config.toml
d_model = 384
n_head = 6
head_dim = 64
activation = "tanh_gelu"
qk_norm = false
parallel_block = false
init_std_qkv = 0.0335
init_std_up = 0.0335
lr = 0.00578
final_lr_fraction = 0.1
batch_tokens = 65536
seq_len = 512
doc_mask = true
train_tokens = 544400000
MLP neurons of a small language model. Each row is named by its layer, matrix (up: input weights) and neuron, and shows model dimensions 128-255. Each number is 128 + 24 x the weight over its row's rms, rounded and kept within 0 to 255. Numbers have three digits each.
A block is one neuron, or neurons of one layer that tend to fire together. After each block is what it responds to, as a language model described it from the Wikipedia text at the highest values.

L5.up728:126149159102145104161128167127116160153105135103170116101134123102096131126099114110159085110125159194093129165123132092148144176105100127144113127106114099161093104125112138097129123180140121127152138094154165137112136163130140122124116157110128109103155120118134061123164141171121113140140145125116141137145140147172131152105079126125140146098113169081117110126127150150081174131099
Description: Word-completing suffix pieces

L5.up99:104107125146120133108112164148095141123102100114105108127091122134118123082151109124154150149178149147120120126130134076152137114090100105121127140149183146096140160113116139080150119157114125166106140115199096167162087116143085104079190138090094156130144141125098128160160098116127173172133132141212167135135159120101088155134151155151120055126165112138113167090102140134161131099103
Description: Modifiers before a head

L3.up72:117083117121126076133088133120106135139085119156113117105162086130150092148160125120118137129087088154136098147129129102124151137111140165132133161084106119135149144126145143100093132145101114118131116154150138123162162130102120172140135123131128151087124093104078134121128115159135125120144120125107106179120147143154132126139108108112109130102181110130124087159100129122107122118138
L3.up454:129100142109143144119167138088135108122139178135118130140128143129133074130118139119115093122119115160166122133129147118092117107113172146115116173131119162134151181133138137130095119112077105142077158141150104144120109110136116125100138120110136119100086167139138150118109159149161111117129150140119094161118174150131107150140111079112087080091159093128098142136119155122116165115124
L3.up458:119145128146106120120121155119130124092130141151095095109119091124122105117117121161120142116099120103148129113111111125150141119162122129104109158104112139112105101141130084118160133104158163125164136154136112130119184125105096135155116074134138132069116148125137116114132139167132121141127111124084070154140164148116130120114158153100109108105113098130118118094126078096117117101090
L3.up846:132135143109124108122125120088175151138141134087140123071150134133184115136127142116097131099118115191086143150114126094087131149152084172152156116088111114158107130099135087137093093138117140148196145103115174195146158123126144150145129115136114151144160111099124083136130139152117066139152124109143140161117138139139125139141110083137080138141116149112124093154100117143141154149161
L3.up891:139114118081155120153171091107118110126132140105157150111183149180151119108115141120131095137123082146136139114066164126116132106124100101124142119149125134110063115154138142072163106162083100180120151127116147154066187122146112183102140152136151170150120150102130147108130145158129101111123109116132099087166140111156131101128174100160116094138138095133121123108147112132103118108137
L3.up961:129094111092177124141116144114140093132113153143166131129135113132146103141105142059124088163131097146128088125135129112124093076130102142129148121154144173154157125087152098078155150130136145150122110123131176151125152141141108161136110132091145099141100138130130182121161110166099103114084130148066130099114124136122133175082079114083118113138134128113160091152167134091142124127163
L3.up1351:136103147112082133146097131122099149115124143121081105161119124154124112122126133144121141119118153126123140124147149114078118138106135151124147071107142146117139116129128094108106143156114194142094091111095155113154144194079105153156138148112121151103130123094091101095131085113123121149143128123119068150153162114173155134144095131094109115166121110136149135134123139135108150142163
L3.up1437:098116118164091111144140163114091114150084120117091143153120135129074119150147093122130130115096106149086078119130118122133142134107117139121116100132110119123122099152117129144135130145105138114147120116079127116111140150126142080134071130132118156116115139137133126159145165136150115084135085117115097110136143127108153159110128087125136137124095156153086114117130141105123159106132
Description: Function words in proper titles

L2.up230:099076073178104156108089124080143140106126136148110129174140142168095142143177129095158123120163125152118156156098114108136123121130093108127135111085132116135147170106128155088131131136142148152098155183117146141089173149126136101120142137146159129092122109108137095144111099108123157107089098115126143089143126119135125089132108097157125093128136147126147156135103137148126115088129
L2.up386:144102101129079137117123150135112147136138156153145118107162144118149108136102132112132104128137110102175155144158167116097121134117091108165115141108126088128128134114154106109120109079166138109130129129130081100143091122105166156112138108095137137124137082121107110147116104146191123054093158119116112148141185149099135112108125113139150130122096132140119138119155105106078166172059
L2.up582:110136120126117107149130126115114116131111157172127106140126130165114135148131124114123111177148085152101144129124091096107089114114147156114089145132125146140092127147141139119113130122106118158103175163115125120103166110141129148166124095172130121135115159150135099196076139151105114148134201136121138146139143112115083128118153172145140162138125142135107103101115134117130147120119
L2.up600:141126129117127158131106088120134149134147117125114127114127137088123115185144137143135137156128102133148140083165128132137126082130130120158148175114154114127109083135072152116149129118085127134125108145115144118157141112126141143111139101135165164152119107112125106141141088106172083142127161090108112091160156126128101170158155124094169146107107112112132082096131118119129167146152
L2.up674:105086132124123142142126130126121103135112105114108108141099096135151127129119126129158139106128144079158133113086131102093129140151084114138156095136110130177107116152155127141143129157154171136145154147127070119113089117123126111102154118124134132106102119096120120113078095074132086131111123151176098114121136111110117117134131084159155126155133163128131144142129109131183171108097
L2.up852:084141112181119122096164119149144163128120135104138144152107092069148121134120114104155127138143192173129085079103144117146096093128098117145118134106130143122150153149106143081103108095116192108119128143084142105107124111131120160127124132117125113087131160115119100152097140148143123134137120136119146116106126147103082118118144137132107137143136140116161118162147143131117146101135
L2.up1070:081081138101126103138091138123097099131115154137102146139148159078127150174099117121117124148109061147118121134151103109098164149204102146102136158179120117165141177117168143150138124138150103152153091122129125159108150167106115113113114121126129126082148138139093160178127092151148123121120120094134112152168150118105137148123098106124127145111114099132113131154137125140094129102131
L2.up1456:096149135148102127127099169079133152114133153146140114158112085151094107155101112162147153140163165092086105157146111146142146104116087156098133169136122100136135102135112141113147167137151111169095090122172125157143102093145151156096122152156102139099161087154122125112170132182119123123123121117123128179156136124126175159105149100108126105093099127113124137101120096095096134088129
Description: Adverbs and modifiers

L5.up939:157121131168114109129122051164114156115166152126103144117106166138130142123111106114127122128132159123154164114141141139096133164136140151113158091102131151115157137181115124157127157154068165166158129175127188108135155129135182098144082147106107119097142119123149119165120110125142128092109128175097132092102144138117132108115084114126088121121113147122102114096160145107135115089118
Description: Inside names and titles

L3.up264:103131116131130141146102094103178117152096155068093140149101122129177098133100136173155128164131146093156103077119130151114082157156140079117127157171115143112161151148134138146157156140167143119142122167105097130112129128107148128091123135131080145115157145110152150142110118136134117144094101148136148086126137159129139147113124175154108112152126074086158122141145101175138126102139
L3.up380:171153160137129094120143138097117177167127144150161091144109135093161153151141109116135113160138149152118139102148102112136124113165125095127121144117151159153103091182139118134147133131071165123114136097118124150146173067149124109125114128129150168155128097110136112134146180085088118145146178143105140120136114127115151152109156160148160123140123136110076115138171098138118109073116
L3.up565:120140147135112147097154119102135151156107171138087122169170148110124095103133145153120160102115098148157099084124113101130088120137148126175151150175089115131116119142088147086143109097107190106129110131123098118151150136125117144133093086130148159107134133126154096126086121167152078157117122171126124105147151120107127132114150074110157200141124173123121087123184139144115157106086
L3.up670:140137121112098139115127130152123118149131146145125110115113125152124137130119152116133135060100073128138087107115136125161137108104184136151154144139143095111144165103110158100104137172167126126142090170128161129172145133108124176084131109122123138101124159138152118157124143151097153137108117126140151151132132137089161098162179126161142128141149139121115115110117169145114091136096
L3.up813:116142109148073100106159135126157153138093117116149076153094139142123140166140102153107150130110126093124138132159133116143090116164188097111117140079085138139128124136131098107160145135133149102120147139119123099097149159135097128103158108077136137144135150142103153142103155162122156101096115127108114113146138103092127144148137128144142149076123190096138112148129142153095139111147
L3.up1095:060118125127084104107099088108124108140126142121114150112124160114141112142146109119134125157110123152133150131162127079169165133108129149130143111199123172070121163109120152133152166154121144153146099138178119122123099174125110122104133137153146102166183129093102107140123100141095150147130151134108143136135153113156109150159134115116144132091107112122132080131109149090114124119114
L3.up1150:136101127146130162148166148100149125119116158113153166112113162121112151114128142174130131089133113168128146128149155112139095087098178197151114109162074107198075142163076142125128151156177126119131152106124125135136121159145120091162120088157104148128137119147127143156147128155087140142121122111085144159165132143123136111177111108144095127123177160146134103113099138140158117121121
L3.up1465:132107153175135086109131122106158102146139120089129151156122109077155128091107067160140135147119132142118167140121169067151099128108169105147079164161124164141114127118145138144137106139192122113136087141132096202171161110108165125132137157138153139150120140161090138148139122120159154116172168113138158111151138152135116100107162130090136128140151098110085142140126106168120140133127
Description: Possessive apostrophe

L2.up74:120159146096159135149132117130125107151133098107150140097131158101136127174129112136169146149130128198114119145121160142134188160146139173149139127103100138162104097130120119106134140139128099107142122128118142112128116115101153152125107137093155151125062102117109131125107128133130124126130087087113154180103116136119135121129144127087061078124071143141159119119117125120145143151130
L2.up109:099118139116118129125143178148145156125141140110146140149113154114134135076130134096133082118141129095110175133146122167135139113121173109181120146110109158122153132114128144134184084146101149122147130134125104140143107168118117124111135149161114138188145119132112175127096135159091122179110115139138132152124133132120139074108146134151122117128136089089136164150089149118159171174136
L2.up227:084171149108144109137121150101087147128106124086122145125160129162112130077126121145118115122111050160166157113095124165132058134117140146144159060172093156122124155130116161149133142138110118110116111148127108140091164131095140082122157133121148138131104099063143136109133129149128156107121161143117120113129126149159117088177109151122099145120168093130145131139124122122161115135149
L2.up1033:086123088136123126155151153157120102131148085137126100149125092107095134107123149188094109133130120114126141114122114157102124152146112127098141115091132154108138131144145169141115139155137122130136118149097083128100156103135102156120138131078123146121148132111105120122144114097122108164110162088150135102167143119131121073126101132119115132112139151115073153093153168123149122158134
L2.up1118:130108139151108125149155132116110112170111134145094106104131108130113113093119141135145101128115089160153157192106102091171146116096109145125129117134113158166140141103143123139143108116126157090122149100128123118133164125122140096183149102091130142129113106154118160087111123126118055128098115112126134135090121118097133126117142086157108154132143117121110107131159159121132168134141
L2.up1175:162113143158140151112146151119134098170152133124167113139147168168160144112124143121103161160166134108182164119103162120123156104131094171122106158154132142075100156122109127171154115108155136126111140113126116154141117154101137167129117116164112139117129144103141134100096162156138096094126173130172140093155143124134111151133129067112111147093114134121059130142130101119125123160128
L2.up1378:082169127107151090134115158133061090126120158115140128085145113168123140103109175153100131103152144166118154124182115112134172145111151109168170120114109135158082115111111093130112151169115123116127165145153118175142122113120090112180146135128124134128123092118148121130110111137161082098093115092123093147149137141125149127119127101124119155085138093138124102088092113142106149105099
L2.up1503:138190147137124090161154105128146142174121130108114102154132137080130111102117135126069127136129136125142107113144152133137123102153095061126130128168121145136096131097134129128131098121108148112141126080145098151154122108148137106096159138150130104147154123113095098142120150106109111116141135166119169164129122122122100088122138095145088133106134159115111149137160137094158144102147
Description: Plural noun endings

L3.up95:136135096119105122175184103107154119102105124094130139088109107150142113091122126078114111153139160139147133159135148123148115150169111121130105159156036107088122139105121135125109120106079107113135121142082120100116093108122159117107173112126133142131100118133097113097170154136141143138158119181129142131129165105096154120133130142164110105105091124118095100116142171148139136113133
L3.up127:136131141136114091095138170116127120156135139169111163174136092156119098155114092137135146136126137154140087081192131146110150130138085152155083143144168080114104105096130170116126151129118174151068114149128118127137086125154117090146150109156109134146134111103140075100129119104163076131153128115161133097171127149115113170127148112104158116147143100164129087145105111147094166151121
L3.up171:170150142108146140122122110125171177111151127084139154126129140132144116140117135126116107146130122122128160112130119137132129144088136134164131139104139142182099164106108100078129116149148150110129144144117090154093117089164119137141116150133171101140118157129119103122083090118146148120117141121121137125161170157089154090132130065130100160143139146109164096128154134115136096110113
L3.up246:146127117139147151131140099103134104143113116122107136155173115114121098151161095144142099112120179120116133107112118113095130110097131074148118145149163147128130155141157148103116128093101108121098107107107103107121119103179157142097156119101117146113090147114142138092122137128088109163127133153128139080098131126108140120092126138117126102082063129070138107128158091152149061108117
L3.up345:067160127107137132090138114163155120110099135105140128155110134112170104173139124131121135144135125119121114142147129088150156134111081131108154132117152127131144175129141189134128102092139122101122137146136122143165152133161120161145137114143078117178096130112142149169144142152120161160106162149163177128145116143098102099099127139147124133118086093127136126081158163155108170155187
L3.up784:122132160111138125144093156151154128114123119123089134126140102168139138133135120099136143135120123142143134099126140145136125150124141090164143153119081147145161147145129156141125150117157150111096139125117113144127128144186147142113139171135092113095132108127100109121139093131121114151121095151130128079190150166104134131124129127151121137124131097145120133130190105138067160109143
L3.up1051:100099143094122124122107103137163089102146123128123114083097086115107150104136132122136122096116124107135145105112117179132115170118102138142134100131166135169091173147147138121123164110139136118093139167113095148154108151139105083103148121135166102146119133146119149159144142141135161117086118167146153152150121142123161114140096144125155135086136137133151113149155155143144118124096
L3.up1405:082134135138108115110139142130131170124121124143109118147132177125175127111090117138173100109129139119151116100130151146108149147152150168157156112140160130060130171140137153090128118114157124156098075163109097097133115114150122133166163126123108152136143146078106142109141172128116158173096166156120081128113146120115112127103134140149093116120145128092141165121130156110137166164136
Description: Adverb and modifier endings

L2.up13:140147140121182073102131146109138105117130112120089125087126158140120121123153121134111136175141088184115086130134098193120167077201119145124165097103115111164112147126149143118117129108100149131124152099162110122129123169113099143138126143128111140098132118103093137113146132159151133127145125125111146111121152132133134133163154119086119096143074143167142124134129118142129159116154
L2.up555:120121147138139104174118089133085157089145060134085081109137117111113137125091139119164148131154142149147113150095124120131109135126119128121131117083125164149143123143153102080131128150120139147127156154159154072128126131105161109107086173108106145145108125141107142125138119134141105124164150103119131134094087156141163154141100130118168118106108119116151166117131151061146107170165
L2.up661:153112112125130110144122156130153136126116116156099096110131097103132090150105083126127138136092156108129119150103137114108118108133133120128135159126159153154124151093140129133108102120159116118161120136141115139171113138116109184120097094144100158145121109155120129120140134107154076080159112174146116153076145142121147160111149147097106105131141122137163132137122119124154119126161
L2.up663:084159111111158099108113131084136158155128104137118127114159141114092120136153139098162161084120125140182128131119164163090150159101097164123123125131086148141143101096084092127141142141112107113144140118138115141108129155124142128115121119119156125132131137148155123110155114121085141128109110116098101131092104137163093130109121135119131116113127078136148116101152126122123136164117
L2.up986:154165109102115110115111131086139093108177152121091163133155126137130121166138122106118098140131099135119127103142129149140162141084117154115110150104133124151145131116123133130166127141116124123086100144210159104073124145146176151143109104111147168125126161126099163138127152106128107130122159089162140119127147147112132143136137128144096167114152141139164147152165135105140167136125
L2.up1131:111146107109125131102134118135132104090131094154128132101154137093124129123127118094124116123148096145153135144119136174084134089094123118149122098087133120106149165133121052166176142120116128106137159131123175154120135120086161126157093128112119173102097148167102087164149124111079117125142128163126141172137123099182109113137161155073126098134120168147114128137145152143128176161133
L2.up1142:116157151133149113117156124134131123142148130120090102144134120136153144139152132095153156149139065122176129073151120169129148142152100132115153121139134121131104135088125119105117146125189159140172127131152117108138114120130126115126086102140143163083145111115116139102119065126137135113114171136111144148140128101092112150102139133129157092098156137110119157112104109158123107115118
L2.up1412:157145132121134159138153106118133138143154104096121098063172112122125102153134107125078127122157139173157109144166113084158170123086178167116153116120119163159112124124124112089117133152142140132131110152121102158115177166128142113091152101121101115099139147084111078104107146135128125130109127102128128177128133135143166088126121177150116174132126115175116105131107156121156102092156
Description: "of" in proper names

L2.up168:084129118111122103105102165100124110114159132131151137165134123097110173102125115111147151125131147108131148114082125127151142108119118085077153124152125145117079151124108145113168164115107118150142149143145161163107155104128140101144190151091151146133128139153114076123120139144097105080132085127123131158131137134096133131121127126123140130099086126107087077106161098186088126135176
L2.up316:109116128109099121118112115140165143130167115115117095102155155099113144156141098148129122184165126150130145091110109114144151136142134130102081143134142123129132122142132131144101153132116113127138128146141115107147132115101166151132108154126157127118121106125136089150138077135148121140096126107133170095101098116095077098072138105160132128108139106115161139149095133115138168180124
L2.up346:127122143119086142131120147170159085151154126119124163140116120180142113157131083158127173085106145121118105113118117099154113176100129137098120143196141140107108078109132130154160127158138115184123126109128155184149130151118143132142164137164141115170132158160137182097138122161141129110061116135111137175120146131154112130139126104110107108122135111158115155095130105132106120113106
L2.up434:165156136142103092087101136140133079175160126136128168149141112173086129134080153111153126106170155125119143132120133133141123184125155134163062108118142113096129155093098115125128089150149155144099135133119124151105177098123112126146133099108109142157098113150167135153104161100129143132112102172131119139147122154107141061114131093121146158127102112129121106183150164111125179082114
L2.up442:147166123131080144134081130123133153118128150095120157141139129122193108156128118097116165151172166081122144069116097099144144138129116136112115129110114129142132129115127098106124189126128099130076127109174102157136147112146139074132149135146124127115170105169163140122109161092104140159134135139192106084179144141086133103123183115132091138152122149136140115162171142092150128076143
L2.up1260:094150126131080105132149149126156140113118143145110126137119136117123156141146116184161163140110156109104131143108138144100115136082174115104157145116146136112148149100126150128143135133156096105131119140180107159124116096136141106143150149135168109119131154149130095096099120132131135100153091150158159194173161118064102099121148121161127155170139120110128138155116140154113116092174
L2.up1368:110148079120133117087149115146069115113106149090095137159106152106146139105125139196118127119132151186120168122154157087142109137092119119147119126137079109126095083133135121102111158176160142114130133149137095129120122127100176143118168166124141136128134139108097118171139092131157137150096162133115130131164110168086126129135102126119088109106157078116119119127079138171165173112127
L2.up1490:105141135155121166105163156152131104079119116087155148137091165126145096123132128148158109111143111096090127108134127135143113156128136093172103122092131170164143148148142117129178146147142125138126109157109105119123116182112134163119142105118142123157118131157122149183115156131137132131080100111058087116126120110121149116107140105131122138130131094095123140109108145130155099158125
Description: Word-final suffix pieces

L3.up117:112144128145143120094164124157118103121132133161124098136179177145161079133084130100127107147078134132129137114132094154150109120100135161098162159151156136173107174144142110093119123114125132143177152133112122144148131108154112126148117137126106121146135118137137133132144150129121129104139132128051126139181117117151133087101103111111096141128134134173165145144143115132084126134116
L3.up414:140096126111098106104113128128108148133096127105163121108116100155114144099142134141118103150140122138128117102118137098126127148092119070129169103149088084175127124173113146157097136089142123126147109112171134115125125127099175131117152115154105173117117174101115111128133093140122155112175104075101157126104129094109109154116122131136080109133109105143125087120155100131108154121129
L3.up594:073137108131099126117125110090100116147088132124125161164107130154148115106136149131081106124137093107121120100158140193116140137121143086141144147133137130122183191114116106129145155110159121141111149099147091125136129132133164109134070114149058148151059127119145093085147112117108113115166125123122121130126081116087098139123153150135156097132121122117156134104119141122117104146114
L3.up782:132166132093143134116094134159155125123127117128099083149135116154108105164180129123097140150098127157143179067148171141166132136131144086173125130069104151127046160107099109125131151146095137121163115125106126129162130154121108126125175140111138131115093153104116138114110143118136142063101129144104162130136126119119159174156123167103076080140148120176132134108137126144066140123165
L3.up868:114112128150138079167171138150127069131153163124170140124134125112135137163148156179153126128129121124157176120106157097186138123105139137088100183109108130089150144138129121116135141130114090089135101174171131122144139131127151153156155110113096141126091100099128141141151161119122121100156123106112143106160134106135150148128113140130102118168126129136089142104139124113112127149140
L3.up1255:140132074097135111126073113138128114121142111138103111162144122135135131090114142144127142069150106158098145132077152171161109154135104109115113111179120149129133140133137102101134153192157114154126148147159122104143164119110138109125118154135117121135125140132145153113101123119122158077122133129193156142109102121161106086155128188165113094113099106119133080170121130104139149122146
L3.up1343:113109136124092138108134179139109187098123139095118135108105161096138131105145130117182099142068110149143125124144171108129143143142082081108118099116155106152195134147138103099138123145111147131138115102151117155139139078154156125125118140174153169096085150059153148162125114186098111170145133076126151103120114129131125139121083149124163139087129145146129127121135090081121128101109
L3.up1439:108115091141161121124085142119118149140146150127152132106107148142151085088120132143124159147132139101127150161107085116133143150130150125155128122141132124167086190113084118134125176120118083153107125135171132110120148137157154131149126146094138111146109120105150150173148091105104138133112089129095123146121154155125166150123082173118129161168121128091175164100113086101112116102140
Description: Section heading closers

L5.up1176:140129131088146102107152172112068055138138149089134141166150127142129176109126138097092156141140090095090149112113150168137156142097162109127141139114102161115158118088115131118125112147118096135090123140102089135136129145133120130139131131183138176133126105139146131132148101089161157125123162142108122119131145119144108107146123165097150129134114145091121177120143138165105120133112
Description: Plural word endings

L5.up1218:097116153113130139096100120111154115148094100097102151151132076098109134123141117076157155132105110089141124146120178110172130095111175116115154140118120124099139174171127119103106112142125138086133102118106085108115103139156115133105107112088121128078114126139141137110143105115124082158118135144151149150104091144164120150124089092156134099113151126174146114094173129118099105154098
Description: Section heading closers

L2.up116:114119139097140164079125094145135119117117128129133117112134143120097131081094101134126088108127097117128139126129133211101109126087142154127110131117100154135105085144128172141148099182143094113121154184091181167095135121119178092112099125124127118107148175102117139163099158108109136189185140117115123135126104119154138137133134131168105116112114105177099116103127091168129125099135
L2.up341:089142144101129137115087146143141083178136160151120120115102108127164136148146115111129141115081074109126115121177090143137131108100098148101140099072166117112122167166135135111122137124119147117096068159097094101085157104137121137127116138107133175128101156122136148118116119094143156156132122134101157141095156142153113107160126172107098109114085126144111147104144146112113121152139
L2.up483:137142129090133131117161120128130150145145138134081153143130097120085120141124118137144117155155108085119132136107141145140088116107167111075160112066109112100120106111187141136114123185125107106138107146151161117085126142104116074148106171102162155160118128117083083116130166147139148112164130107151157176094159117132126148116148115108169130099162129155176172123152136129096136153106
L2.up510:137113092137096119074147130157125125181119102150124139133133090143158133158174111128120185158130120137119083140118162130138158129101107119133101122094138129145127122157102127119102137125122128122124115121072113152148172141134166124162126154162122119136122132126152141119122107128150120093146090139137127149119155144142157164127165136139151121132101157130110131091141101128096122059088
L2.up619:128113134123109149133128114141149125156151188144155131167110145116130154124134096165106139128098133156162128128103130122137122126108059125153132103113122160144115123154088099151125172136098079128105124132093096117121148138136145099133210132149106108110139139140122130147152063097149126136093157110121095080098107138095110110133118159129117158156107155127108123124137118135105117109134
L2.up633:084122132144129088094148178117124136133135158150083141100104161115138099149102064140089075158156118186132160119131124120091113130095137159134097139131088152165097119106142138149151170122083136132122129137134105167160110111115099100138097126137132099167101095117113113140137128089141170083157095117132139114151168132147120109123132136147113142132142132177145142138183106114116104132131
L2.up658:160116147152112092111128110122157141119106107124165116099147095127144093135148100118095112171160110148137145116120132174113115110141124107079154164120140144135119098119139095107137118140128137112129156116094118105084104092137115099123115073148102128099110076152176165142081160159147143141167143108146113157103103064155089172150122115174169167085106107154145138146146109113138135112145
L2.up901:111131132121134126141108124139110126149142136174147103098115148158146095183136093110118132167097132137144113098127123184093143130088139165098153180134147063173097147136141131113133152147127129123137107147122163130149113116114159138133144152109118129123125111105072132139134111115121142113165090133088125185156128137112139091135115116097148130086109125171157095126171135156090121146109
Description: Acronym ends and heading markers